From a checkpoint of a small transformer trained on Wikipedia.
Training: a variant of Muon for these matrices, 313M tokens, 4775 steps.
MLP neurons of a small language model. Each row is named by its layer, matrix (up: input weights) and neuron, and shows model dimensions 0-191. Each number is 500 + 25 x the weight over its row's rms, rounded and kept within 0 to 999. Numbers have three digits each.
After each neuron's rows, "fires on" lists the tokens most often at its 100 highest values on Wikipedia text that the model never trained on. A number after a token or word is its count.

L7.up502:478496517536508488493491495502522518535525477499506454517457495501470509473498500505525510546520474475459506517545506473522494481490514561481514442497505493519506483462513494487485517521480540546535488496478451515483506488498526536523518482453501482505495506523467536480454486543476498545491475528513512506508487501524530494533507473478530485522511493513500495528524481519462526441493516539497533498476473537509507477487535496502459437553508481460481508517477497487473517413524492521502540494507530475521515513469482497502460500531518520486494530467551500483480473522464520500
fires on: "s" 11, "ac" 11, "av" 11, "g" 8, "al" 6, "od" 6

L8.up110:519502548525493513484484484493513524499446521472518478529493483507544494453497490502495493473526534501533506498516465456499551531515454498503500457492532452579506545514500505513467504468464479492453531485451524488532486439498513521542518504487532524462465504481514482535504493510496489504520509497531502476459506530489459522528481516474486504511515461468502496509453492537516533469523523479512445501493502516500515530499498517514519523483480499485463479523475475512537517527460528490508508506488500508518460509500550487494475521484500482493503524493442529516444519509475530507
fires on: "," 45, "t" 19, " and" 7, " an" 7, " (" 5, "ing" 4

L3.up331:473498497488509490512480454505467526540512519505541500529520539509503507453472505496535477510486514485487460532518502506443516481511499486515516518520510481511457546519449481476537515518455512501476458473508486479535485490476478483438527487502492477532528545503502530509503551480520509488512519490515521506549457539476508481473503490527529522529483508548489482506494542493484489499490522537467506480517529498503505477493496482497481502507508513481504502488493489497482487412549495511521448476540497541520508540503466504520522510485528537520484511514449495467452496477441485467
fires on: "ing" 39, "en" 24, "ou" 7, "ter" 7, "our" 5, "ur" 5

L2.up348:523477502511503458466535479541490452504506478471520507491490509505489484452495496513520470524495490492488501516530498534543463468522510529506526517516523487517541510459491485476500493514453494516494508522513514495510501505536503515549504454472452479548539479499535464523458520495479483505470557499519481511491536508470492502466468501486495543487501496510459542522519508496519511481491482494519467488454451526481462465489530530486513531479489525492509515568490496530527515488568491478511495544498506474515494470482498421497527522496462496467467489474517546505523505511513512520
fires on: "al" 37, "o" 29, "'s" 11, "av" 5

L2.up740:509501519505540509447489488520520508527494515503471516452487514500495491497479491467481512466536486523480522478482535537489542516498512521503503569488481497529517506461476489464488525515466490538504512507501540510506467512514498479517448490551505526464520534522476534463520516497470536519547516466492525475486448516506478481488507481506486480513509489437514507473524463481507457487529531491537522509489511447514458507475471469450506493520452499472483528515521478510467506548492529532503476514467517570506506498496454458498506467486473523528482508521474520485480522480504491501
fires on: "am" 23, "en" 20, "h" 17, "at" 14, "ran" 13, "av" 4

L7.up596:488468516481474460507480465498543517500476523515488495533464513497513510517505460515488517498482478524517506495554512505496518496508477470510500530452504487494458478476530534483551577485509539533480483479453496505493472515499517469475499499532530536526495480515494491521492460475557500523517490473511508502520450469536488463482523498496528486489532482516478488501487502537482498509460520513519500482485481483448493537542506483511482527452515508516493501533485510530493468487497536501533532453532470495519509501495546506484518555442457509520499509568510505481474521502479505447
fires on: "it" 28, "n" 20, "S" 9, "l" 8, "'" 7, "le" 4

L7.up593:509467482530540519512516486526500570527477488513508502448497450454515492540515532482507486477452532493495484451513487495486538533487454492502551480501533495485534537496515535478523505496531495488495457460514485507467528483488484485502507473472446515508516440518534466539492532511502521474517519480506485451496513486536450541522517490511512513498522503522481459516490513513478530513499489507503531536535520517506492521504492505564526497506466516499456490496470496491499516506532504518473475504500501489518505477488519493535481512472503463485510502484550468481522470509494462421
fires on: "o" 19, " of" 13, "ill" 10, "il" 8, "ot" 6

L7.up32:509479523504481509499515521470468469451560511498529487520512472488490477502486492514517521506462489500537513504500458526505481513529499513492509500518482503476493531503520493444485440500485503565489534497513488490506524524464502530516476495526508520485489489478506514530547523479469475469505489494489554505470496540465478507489468466506463492537523512488511522492513470511498502495494510461557507470516488495451462501500482502524514495480475535542487508560489468489496471544476516483567560506480562475488500549456488531455505507495499512519456514471480513525494530486540496521
fires on: "." 42, " |" 28, ":" 17, "|" 6

L3.up458:490517512486468480556514485476507487520497485514495463500496500519523531523535496534530495498578487483481468492490498496515516541492476520494484476476472516530460494464541521507459473491499501478532563504538485478456472478503459462543509536489458526478510471500486518436544436524524498502487486499507507518510536488485512496456503499531499503512480447497530565512463483484474524520489547527518512540461522488475480509511497498501506467478536468516489512502469497529486556462486523474497486518491507523472468503512470517510500512453501497503497517472518495481482513493534468500
fires on: "th" 40, "om" 19, "h" 15, "ap" 10, "et" 4

L7.up120:494504517487498502470517512536489474501513482557513479510489480499447550491513512485512506502472471512495508500524496481506519519469498478482494513545458495517529498522493498483528452474477486504533472505487496518489498482483486480490528494483518452504494492554502520447497485552488464535495509459456485518503561487483485471552542476559480450529473539512508486555483532499495526503491519528480503492495444521499529539506523515488475515499478485513498543506481492552498493459529492526489509524513456521541483447465484465473528496509510522468522533524451502484490470529487476496
fires on: "l" 24, "al" 14, "all" 7, "ag" 7, "s" 6, "ent" 5

L8.up371:551543547468509548527497519463513546530525503501479494484472507488482521453439456516525526508487510507487484502497497503487520513503467530506518473442509479491519518498518486455522514517532486492489488508512492499520482466521508466485475501494553508512495481523500527489514507493489482497497492511536535540504547511494491470500509506462452506491531481482462506547506502484476507467506492512483475516494522507507544491533524520506506482487449494523445498534443473517468518516484528453481521490466492523484490530430573514481505523468469529513529497495502511510508474551530494537
fires on: " as" 56, "ch" 11, " and" 9, " to" 7, ":" 6, "," 4

L2.up693:510463477502477460483479537515509492514453535482553536480541519513528473473518500481513487476516446508503489520530476514471465474479467485530511506495472483471493501506500503511459476508534479498518541522500493514464492449530510490518530512511458527521491523515515534493494518523454476518487499493479468490499517511492536510504522494509524555507529505505509486493517571514480493518541520473468497466445492541440510523497471523535511514493478521458507481493545512509509527481487522518450494455482504528527527451429470523511487504486477536488517485483474455510482515524519496503
fires on: " |" 85, " " 8

L7.up62:508468486531497534508507506483524511480485521523505476483492475468522472494537502462513499531458511497503534514496510468517499526459494482527484519510512463557498518472509514502538567469488525501485512497457493527516493467504521513529496473509510542477480508527485476492481457498480498535506497481472508540499523468505513509477461546530550489521484500472499463489501555485482506471492485531477539491464524492509486503437535511472477502525499511521466519478499531535524503560481483534501550519521481529526503470480484521455415518527474477486523483491526527470480480517497463498
fires on: " " 25, "ear" 11, "u" 10, "ew" 10, " A" 7, "ort" 6

L8.up339:516484500504500515503469526493474523540519523497487460532500507486465482536480470489532476533493496464506532492450479540510486471536509517494497487471488480510486495537500481510507489527556475499469511497480536520464456523515558503523504510491460519505481496496473505528550512479502554457504490437493517485513488512498450464522490510495499467546502531503468499517516534518492488473556527482470493472497498458467487518459513514507496501450486505519489480514525454489499474558557482524484509524509492521458467522517516482545481472533494519541532473472511478536487500465476502485
fires on: "ord" 22, "is" 14, "ast" 12, "as" 11, "c" 6

L3.up638:495487481534454482519520487495507495489503508486525461462533476488522501445522543503466532488539456487464518479480505493535497490478477479477535498502490474520534510525491487502518523483494481508520515492573475491493474502527498513529457516494514479538509550498496518519541498475475527458502541460493446527537531528513514527474547479546472480462502520508493481507514516475502477488484492530499512503527454516501456500505473438520448519442500481548496530452501541462467499500501491492489508478489482507498528521484518507507559510497506546516514524514507475474500514506469500477
fires on: "ent" 54, "ul" 13, "at" 12, "her" 5

L7.up29:472523505490471502530501481485564520491493496472503485455463514519529549502473526495521530536496500524532547489519461534504506484538475481526464485510453495525467527531506517527514433446494498461494537495521488476497482496478499521519497492452491481470479477483516515477515527490526501501512527448506486514491456541494534518457498551464463497521501493477534483507458512503512544508522510506469501523561509489499470511488503499506492502437523508499476484494456536488446509484525524483519505513489463534519512508497501524530477506508500485486514493475470505520513491531439552501
fires on: "t" 16, " the" 8, "ot" 7, "y" 7, "her" 6, "ed" 6

L7.up434:445506483507490459484524491500533471467502526485513551491473479488528521468460506488497496484486486478522520480526441503483509469494490470552536469515488507510477460507492461523464535532502493488508548484494527522521518498512507468510499466519523530511515477440479526516495478438599510499518510477521497493494508514475493494484522502486523573504478496551455537536484533528503531489516503508522462492525494528492474505487493526486488539475484488489506477543497493510505502478515501526474462503429472462500498495516494489517505498523461517517513512479501502514504507453511467481
fires on: "n" 36, " f" 24, " pl" 6, "\n" 5, "ep" 4, "l" 4

L2.up168:501513500523459527514450522493510461509481534483489470460481485467520476481514499499521547484490528504493507478504509483488498482509517490526520508476473526491531496459503555486452532527482516554453508556492511469487511447507504478490493481525488493506511516502520499475515520495472495527485488506524495503462465456517475479477512499530510538519514504503458540542473498500537462480512490507520512512489545525473466533494486501515500491480525461465523488497484517526543535502504518522506499512538539467486512452482454539484521476554529492456512518439564492479501506442496511517
fires on: " in" 45, " (" 15, "in" 9, "'s" 8, "ot" 5, "ed" 4

L8.up555:511512503459522534507483447527487507518535502520546513472530497471513452497524521521503521485495508448534519507527503480512505529502488505528536509479467515514476481502568479487518524477511484517473522490480504507521538499468505454536523477450502517489495513458517516528485457493496534520527516477495500480538448462501538501488468513541527482519498553507470498514467477534491517489468526502522477521518526482456544494476510511542449511432482505501498489506546506536453481551508516458516492462519477520468490474512483480494506499491494493474511491485487526484494474516502503441
fires on: "er" 28, "." 12, "," 10, "y" 9, "0" 9, " and" 7

L2.up245:479534439469495478536523496514540501480499501503463462539501490507502489542491483506494512475525498491530479500525537497497518452524484500525542505529466466534530448509475488510526506489513460495497455492460515485533518478520480486500524531473468487475543497497495519449486481498484554501462538497544462533505467528478474515508448498535515557478470483510491515508518544523459496512495504518507501495513506512527484484475491506502480516523480519527483506477547488529459492488509477512571512503493509543497456511486506477524536480485487499487487500538481525470514453510467443484
fires on: "ter" 92, "ur" 5

L8.up25:487508486487514503512453481531533530478498493488509495504447467491475486523524529510507460471470485468534476519527483488512530495495486502514500533466538480513569534526500501488499522514536484492515561496504476492468512498477482536522531532495527482511484499495499497497498487484486513526499500532501511467514486483463512477470485459513498475523528498537517453523459488525515512472465493465533507436500513482522505524482499537499531476525432526481465500545465477510535512559490517517428506563485483491490494547463475499501511460540476516498495489480493477522516489517514512455
fires on: " a" 24, "or" 23, "r" 17, "al" 6, "a" 6, "l" 5

L2.up664:470500530500486538520495513510456551518514490476503542475485499506504505495512506494459474500528464518534524498474495511501493509540518520549473500489486543487471504479476481492541496474502495541508495462501526494513470477502496463522494496464483483456513570513534532489456473515488503532467525546527468559500445487548501511476592481511477492487496528484491494497495423506522523485496507523492488515479499498497527516482534543507477562482501516492519494470519466488467525468510493503540501479460506509484472504497497504548474462459511491467523503493491506502510483496476516503
fires on: "os" 17, "op" 13, "se" 10, "ap" 8, "her" 6, "al" 5

L3.up472:509539510494491481497519553490503487467499463563507482560483452490477504514471502532508550482519501538486497444542498523482494551529489489511512527478516469481492491506509491493501498490504540495499493462499498476516520465445514508482489483491527467512514538489510514523504501510486532471480524466509475505484487495519483502503526462522470480501546532543472462500507453551495485495496472487513501510490482506469510495527510499494494464512516421460451513521470517500491556550530506477531489517530504551536491506490526503503467494461487520479466525521531469494512540514489522456
fires on: "e" 45, "ess" 13, "-" 7, "il" 6, "h" 5

L3.up523:456499503460509511481498513554511515499508471455523463541515518487491492492478518495432471513515488497522500524516535504485510545491519473520516539480470509531470475481507485502504505442507468520527483493515491463507475516494494504497468509547561454518488510541538510474567430526498511526522513494471504483498508506496491522521486503532478479499549483467531503493479478520514513534483482488500536469531507541505473537472500454517496440524504456496462499471510536508497504495496497537492525485471472510460527454529485468499526526516495515496484486491460540523482501511489491539
fires on: "at" 44, "h" 18, "res" 14, " ch" 7, "all" 4, "es" 4

L3.up353:511496484549477477507493545527524510494547504440515477486483497513535486468532536524519477535482480452531536496515485464470481502517462486509510508481465522473539480503524464474443506496502519505475465461491487495474523519555487514449529537490500512479498460528500491484502531489542493534455496521469502488476498490534493522491483530479489529555527468502508500478464477478504560492489493524489530475519490504508534468486541500495526528511491514505481503485454522556464525480514486490505524448556491531502492489487463506508537479513457502521523518526478497494487520502525513472
fires on: "n" 33, "s" 29, ":" 9, "." 7, " the" 5

L2.up308:496515451538503551505469509533538483492466504488439512490441521486472528490492479513478492497473501499465539523491492523515496498497471502531467483517482478500437492493493533499494525495535495496458492472499551494485474499492482505507542482488501507525518455510449534518478518471480501471504490475446488513500492483479472522511494494511486495498510540524439477498522499494519448468542524467515474498547485533481536552519535489470488510504504522514524486533555526507511501481519528478521509539477530482449525506475523484538493520476531503519495498492496519494562489520450526512
fires on: "ad" 28, " by" 15, "ber" 12, "ard" 8, "os" 7, "ich" 7

L7.up766:494446491449510535470494501528494512554488462521510510538502507484512459516527535520489478499506478474499482483491496489514459519490493482552557511443478514475488504503485468502449510505507476519493504537523544460502493576500501503492488525520502486494510508505514488515523467440517503511494483508492500489516521423485513478506504512501515514526499484507503520530495540514501489488496470556515541479497491500460527519487483478488533507499511495453532466446527550499504464522472509534513519538561502530512530490501480494513482548490468491495530493493454480486465491523446503514
fires on: " ch" 81, " Ch" 9, "h" 5, "ch" 4

L2.up81:468501504513551502438471502458510505524541464502503494515457515522559519490486535509511502499523522485566473484462468494547490453525476507506527529489510499513501489511479462507457520491506496472507518511529503501471519483452484473517506496509508492465473533507518506506520463492480496440480496477490489474477493462533493487478514485501516489474502491513477500499501521493530540527535536551504477486493512482507513484533497481537560463510461504506532533532516549467485503520477505494448477507566477460519483471478511489544526502526493450535516500526508512485500456500482486520
fires on: "ed" 44, "e" 10, "ow" 10, "ive" 5

L2.up380:501472484516459465525477499516544504504474523457523517461491474541512508461517517472535506486519438542523507509455487497507472514546455507498496550525450498495503529468512501532492498489517523479487498543549474481552498453520500526506496472483518479500510508515532542509522506541484496468533539468515478544497518512508494528473513498481498509516507495495515489491481491485472516558537502493481481469513520563466479492536487460527485459478528512504478498457502533504505491496519497492518485504536476497498512468447465492525505493482465515518537460459559486487490468486485500498
fires on: "her" 71, " " 18

L8.up117:495485473499482490517499497528509502530500513499500485489477503519483538552529491513504514478546500435492503532452524482536518471506505484503521468496494482535533468533468518496504478515514489512532506524520460550455490539507512520496512514471523517518431487469502465543500480505498503468469487523513521512504534498480498506508542525474473530479507488518478510517458536505503462516465520501469465512483482527502462472484468501474511528469531544481529518512504484500483460474517552506514530472512514445479481503480503451440528563501494506487499527483535497494451499471551474498
fires on: "S" 23, "d" 11, " S" 8, "y" 7, "ul" 7

L3.up589:538500500499494525514483486514512459466534526530480530476542484515493479531491507467493502470520506503515473538488514505455489516515501538505465557494526477516477539448490489486500509488454456493494489479511508479507467493506559475443491509493505507523534472519522523486530510491507487532520491515463452468518487497441482512498504526542521504506467481502518496505516504504499501504531483522506498521484506496495464521470473510456496537460533515508502519486452521491503477506498525497458528463484502555472531512520518494509485464477464577577500449466507544532498517488499499511
fires on: "en" 43, "w" 21, "u" 14

L3.up234:504514476495468457527461527506546508456508461487475487461514529507549513500494480501479480527522504526495522521513465461498481516556517463525525496490512518511498518508477494492446514490500468487544479503480540476519511521495506495449500546552455580521518504502546528488483498507460471506523528505463472533484481499516523503476518487504478515472464505497502482518531487449485531504505478541467454523518489467508491503524519547508502481483514523504469443514502522518483483464506489501511495517508519530465502538481481424496515517496477501488527544514517473492506513519481470517
fires on: "o" 30, "a" 13, "h" 11, "l" 11

L8.up107:515469508526486520509459512477540581450503524492540507522522525440513489527501517520480486480562532487512542510507464488497509499519469481432485515471460476478477490541487506532507522484473508466492472470488505495476549480464525491466512485503516500482509478500518524492470461494499490501469513526494499496531515506545493513503522483530483514484501472505468516453501491495496507517485515559526479482582482519477471479495479501515485530492488516512525508569488466510509511479509545518504542490484527490533504510475486490493521506491462528456471531454477501513526499500471498496
fires on: "." 81, " " 18

L7.up185:539453486462476510496528500532582507494492458521500491546486518537511504471518522534527495481484465506517519493513533470501538483496531556491515480504493548485526471494511475505535467447530539482498508507525539487464496464507493513465492496548499472485471488489488486482516492515499498493505458496517519496474452511512460493458503477493476531468489492477476508522533516533505485505509510514504475478525491467470483541486456495456497505457507485482560478530488553502454516502506515524525462481498536508496515479461525525479508512465451488521518536502546501528497501513512534506
fires on: "it" 18, "S" 11, "ed" 11, "B" 6, "ast" 4, "t" 4

L7.up25:514503507499506486496469499497502518506526508481521505505485530510460498480515518480495529524522443515499490505496539503484505449501454523498488520488449540509487517535481486472491515505538504480560483532510502519518489505446527503509468458462517488511537464536484468553468521485538516487520485480476510494544464495549497437491479480490521495508527492505510488535466501561501516501504475503552473495565492491486498533453520519472480473514474509514469476507495475476508467480544528522484548485524481500511509504473488515518448479462522507546494512478517524471486469457467479515
fires on: "en" 37, "s" 17, "av" 16, "k" 7

L8.up242:500511523458489463492513550540551497453559451476485505496501525448511456523512511532515485459499495455499520517502513501502537516519484528494484507430495518506542480494479518484545492521489514513475516474505500529480501480499473479453533499453494545484440489500516538511494497504529482558523507515469478506466534503502484476488504506534477540515526480492517485495471517480435508500468531514522497475491491536513477515516483476516505468544522492473475520509539488521499528462533474484549498528498484504536477493486486511559477513506463498518519506518523506469512508489499525479
fires on: "n" 35, "s" 13, "y" 12, "k" 5, "r" 5, "ce" 4

L8.up752:511501509496469508515457519523515446489487529514455517491490478500525545450488525470496524478493492488550503463540532488483495486474512518523546502531509506524466446497485534566497550500465497501526529460529501524497520502486515526475475501506478519480509441447513485490474531513503500486521538456472508530541519478479467537501510471508534476518503458469501528499487475519497465525490496534492500502457452519458544487483517530466502474495520510465498501556453493531485493547508484519495501506487519522496510472472503489488514528492485497480543471461480520479527506482495522510
fires on: " R" 19, " an" 16, " se" 10, "en" 8, "n" 7, " pl" 6

L2.up95:475511492507528539505461513489495424495476504520494512524455446494527491543564475483462495502477520528506552489478495524497513492477496508503473484487516518509508537466504539477499508473505542509493469541514528515456499478468510465498488508531494484517542493501475516481483505509486490462536529502509514484485469487475466531526455454482508490546554464515494492494522547527492485513510464526500492490510456480455509511500522523445530511526542470510520489490496497486503504495529544530507477495494447498534523503502494480508546481523451501506504448506489519481532534540486510521
fires on: "ell" 67, " Mar" 19, "ard" 7

L8.up658:514516528512485514520525516478503499512529508532535494509483440525473514481539495508505533491519483522476498497528458520480503468488476486489501527479507522456506510511507504470461509477516464512492496445479535462478482495512460495488545495507502527503503465526493517518497490506537548540469518480466497438512464497441470477509499507490467501529532541474487452504524489577491473487487525507504477545547473447494508487543494568493471494525482511456504454510502512475503533513479511509506539529469477491481537538516510505491500509493496471457487513524494480497531496487492530537
fires on: "es" 34, "ess" 12, "-" 10, "a" 6, "s" 5

L7.up693:493508524480534505513493479510491491482544509482547547508463522554530528509511514534512498500495458458503451547553507496524533509475513469482551508450482454479475489494474522494504537517505466457493476548496518524501494495485495464499492501485439500465473500499456516492518472504485501523458455462508537534467508519527470504517514472471465451507503493516499497528498479525520485486476483509531492524508502533513512481461463515480467493509512461514485434501517509500523467496486459534543476532524490483484533511515520486542479496493553495513474502510489492505516503495531494541
fires on: "6" 57, " N" 6

L7.up60:507517461500488484503508516503461515488513508499491492517474519529536487483476449513500452520536489483476485502454503530465511516496509461485496454497463520471499549470489518512523534492529506537493535507492466446501454489482550525498505539478483465464487508473499463507477510506486494526473524490505501457501537539542473557528503509487479478532494490477498467465491505544540531495493528491507510478532473501481487437494487527491499520506507522495443427516441510535501479506546492487529486525519525475505486504524515512492506510483522521500518478491540574504519476500490497496
fires on: " " 72, "ember" 8, " of" 6, "ber" 5

L7.up407:496465498471507506494480509531512524502510471513503527478492526485503495528530493483508485511500505480459514394550481522450511513554513522470479462474498480494468486490519489525530499530514525493489470485485467483480478565505550488528491524518499486518490511514486448518487449519496473510510495472497513495494588493507487467489487496491519510532515449480515509496465498488463500512509502533534497520484510512501522453499507484496579526501491521538515524484508481526528456509522495503538536505481451510499473503486525530468458493494513508493468466519480487496531518515523469510
fires on: "o" 20, "l" 16, "ld" 15, "ad" 12, "e" 11, "gh" 10

L8.up3:469475506506515524508470504489505478490500492503502469534511510488566554495510509510474471488472481460517511488507503513483507492477486487512497482471523546509492448536532517507493489544504506514529534523505536520419506534493483491495463488524510505493484489463487482482515466481514521491531559443522514511512520498493537475489502494502475501543502513481494483468458503517460514450518477518436494490515460494465470478530444523475522502495471490472473481496559520477491538477490517517468498507510502546457533513483526500519477542494490513524469526483502494491457505545540538508
fires on: "l" 43, " Ch" 13, "it" 9, "h" 7, "ur" 5

L8.up301:524462485508492529483517492462479476495546523454480516505520478508477523464512477516440483502493470500544489467513469524475518528506578515454491500483520490538443481503484474476511494492533515523499511517506523469532485465524520554477495472520449507466500500512531518532480489497485518560459491538517464497468497478505470486500519508473504485505537495506523459501485466493510488549508498514526461461511470510525499500456561534524546522514505465496517484502489504518503535518509539522553485518501480496508541504517486484485482541487482484469470506493473481495544482512500500481
fires on: "le" 38, "er" 25, "re" 9, "o" 5

L7.up724:533474472531499490471486536528513494535487474455487508521490473485504496531530489533500502507545524515508503498498514512507486534515506487556562448477502531515510511563452493531475505522518467529482536462475536488464534504497527504520498524507478486493502521476499459488496490493510482525533480502502518531484554504481487475498490507477512470455497499470504481502517527480478495512498508515510435500479523508479522509460518509494506511541524468449505451462467494482473461479478519547527467497480485576514514484492564507473468510475448479462514501487492500489505484502512513532
fires on: " ch" 19, " Ch" 10, "th" 9, "ed" 9, " of" 7

L7.up719:533511501478445470496522476494497525431541507485524585506498527495477504502482519471485529472505466507506522454506526504545530518524525530473476519502537478546504490475475507492473506511504522541489518469515448446515509548502489478535515467544475524495488518557491541474472484514457519494463498506526476489468508506514507512496494468486508450506503501474505523512521483507496467520518455550478470502519491496488500477514506512479524549473493487511513542501476498527444513543507479524502481505459479458493496515488542450482500486503520510472481507513474528486526510496502504507
fires on: "o" 22, "l" 19, "r" 16, "re" 11, "ac" 11, "av" 5

L2.up129:496459482504514497491497507544543475493491495510525507487522513491506513478513478482509464457466466469486465520496477532509506514528518470520512532465524491525519467543492542503512523490474496481498571501538452518498521498518504497479530512498490484493522481508550478543511427551496547476524529537518515491502483458519497508494464485496489546478492493461475506496514454488522504505484535484494538506495468542506479549509540488466472516469506500491513506536412488503503458491521489510462484471497487495483517541521476431505477499489511520494493482466526494496502509524467519498
fires on: "o" 13, "ic" 12, "ac" 10, "ich" 10, "al" 9, "ember" 6

L8.up531:561522470518463513508526479509558530476541505460515508484558486524507468479487469523508500476499533434497492468521501488463507519505496489522523459493468491497504476511435532459464494476529485498487535509499515472510514495472539551499546506463528533506464515448522516475479478488506532514519505500510470527540468477515480490495513491479532503480490519549506525461490542503499489467518534525501446497492503515487507484516510499523492463530514466520502502490518522522529495499462505519505452523558497509496490494490468533499523478496493467447513509505485519485488501503437476504
fires on: "t" 17, "er" 12, "as" 9, "at" 8, "y" 7

L3.up236:540476522463482501530468531525508514532494501446516470468471470492523497502542524468496474509515524458483525490535488526530466503523536460476503472507520485496503472487503491478466473472486476484515499488470483542500543501525472491520504495522492502536544483483446519495532517497475493539494529490488512491488528493479482531474483535471519474525494488502497459500534512466519492449498521530507551470512506461514546495452456466489497497519496549542464526502465522533537484532470570528474485504535498505512509526506484502513519516461517488462483507518514554505507469499499480478
fires on: "i" 31, "le" 11, "ia" 9, "il" 5, "im" 5, "ri" 5

L7.up492:511487474466486505525475526479471488489498550468482464497495516476511485476483531452511469512465490497488523464528525518501520543543555536508493517481496491547506481510498492468510525502479530503509504483533466521463503448517458517496468470564492485513542496494490549482558461510537531494541502499511521484518505486525463478484449497524531529494503521507505487451498465543465531498480534511506502504522510535484490485487447506466546525558500527541498500463461517512475497498500494525549468528493484519480499494466477494506518479487478494493485503510494466505518490465457489497
fires on: "f" 23, "er" 16, "ist" 9, "le" 9, "i" 6

L8.up340:500486500523541456491481446536489536530484462542537523491491483436537488464482556516530472477485518460542494477508475453540523497486473493483504475488492490550464501458475493484475500500508510480523518456534482522489511503517507521487506467523531514482479449546501505510447509517497490475531505492466530489517543534526527511468511502514512503500519491533508484506530472496510474496502501510486543490475507468487492497466474511527500488509503487468486495506486521497494453533534529483503519551507495518533473475477483550520459548492467462458514509492542496554514490487493512491
fires on: " a" 48, " A" 29, "o" 5

L2.up101:504488488497492508482523497482521489536488509479484485508484504526530512527572517514480480446488504499456462474486486496510470503489500526466465510497492481538552532507479504517488512498440497447463527522541508499509535484542509452517535461564496500471504536498527511523519473517508526469531499535511475487508535449500541500516493498466516503483490512494485491492503550469485478457506490497495495467444466481454482501488534484459488512490529482537522540481463518512473509495546508478525531512507453516481530512487516514488526476505505440523498491514470480494516491493487442504
fires on: "ated" 40, " he" 30, " to" 18, "ost" 5

L8.up690:503508525548496523514504465532539490465572525477490477465499487525513517541485546520503519496486497469522523524487497509522543509506473476498509522502453489543487474570519459500510465510552535489490488497507470533475533444493505513497492508533539496476515470453504536462480512508506493496497514551518486481514498537503458506515513493450443541517500528508492538487507470512498489518495451489510501510482479487520518470497463506519501557450493523509492503515491514489500481524451483464488500484496503492469495511485490493466522495464464513495472523454544501476462519507530533500
fires on: "." 89

L8.up180:553468515526486512532490477558500505471517510511497525467492484493498503494460482484533491495490516474500500526466484526478486462516489518486494513515487542494537478479479529518502553490525495457493528463496510474502463493493499497531465525506514486505504474504502516459533472525498471523514536505514550538497539459494476480438490494491521461466537518503465482507512524500497465463503488508532500476493471504508509500514483476510473463485483529521504545577514473554542479544535527500479499499437452478511503490484463469489499510501483513486523481514566481554510494485478487515
fires on: " l" 42, "l" 34, "al" 8

L2.up459:495481473499489458557520461503542466512472494454509472494536563499467513472515527523557508502507515488511508483504526476521485517495527534504521480526493471517514487488492482465525501485483483521504513458438488538492508475495478498517513520487515489514492496500498530507464483540497502503485508553488511539545466451474507412529485512515475500472462526496481523497505514559479532521490485520541537503488493495495513495467485517505468490490533509473505519497475521521500502495525564535467532499534501484523474534523502479504533468478472490467485519493550535477503455480523489507
fires on: "al" 18, "t" 14, "at" 11, "k" 8, "m" 6, "s" 6

L2.up646:479516491479447491456510457517520514503503493535478531550466467501522506533494504480505525446534489483541450494495490504530506485507484473545492511512499495508527530525515465518482510498481491489525513501465528534509457472502494517533501515501477511539509553499517492486518512511487548505488479508490495477524484517517543491498486498526446487551495488555475469547510541468500503508505443524480509469495461495493484491510434471518498556520516491475504488477534511483520527450510493513490515490512472512529468509454497498553491501472523507513454500531527509442486508505537463527
fires on: "ol" 62, "l" 28, "ity" 5, "ul" 4

L3.up22:498494498446511555434522458459482465482519489502513482495487510464500489541505498505539495508494511496503469519487448492562487508465480511500492479539499534479499534522497537516491498473488523549449530445449509462526525496538500510479484482493505482499489491507547500511519524472463557507474500497498527514493530482482476458540497536476526488524485527471478510519525491496536503499466474485476485507502488522492536506504522492528528547494532488493474504509503509535535520450497473510516542500517452519497491510484476517539486522503464515511490466499497486443485460443511506509
fires on: "ord" 25, "as" 17, "o" 9, "all" 8, "on" 7, "end" 6

L2.up504:516468478452526543511507488481476510501504472509501537521466513509489542473524542517459495498481511467499513492476534510471475467527523480494525491533535538550528474473513454482491540479475496507501504466544520506462470452496549521496524513464460524476514520526515488538470485507496488501495461502495494504520531506511497540530497515476532478516506521498470532501526433504478537497537505482490506484487482470490447511482471533492505534528493524486524550487513476482489498521476502467519504535502516523438522524506496527475512435475493499496488506499541501499497523506493421501
fires on: "os" 95, "res" 4

L3.up627:481531502479487473513532473522498467479535513521507541491461536492545482489512518487515507483513469467546490571510455518547499482521524502483512542526466482484506519478487483494509508556478496515463526512495473508443468482496484474480497502505512507521476496468496526487514548494459540473503523499527507526525507478491517513443524459466516499515473512521484542473534482508483546523478522487465513463515481476469536503474448544456477550488497512512507517487487493485462510481523453511495542514535498507473523480481503503508520498492478478495486480562497471515538462477490512511
fires on: "1" 16, "8" 13, "9" 9, "20" 9, "19" 8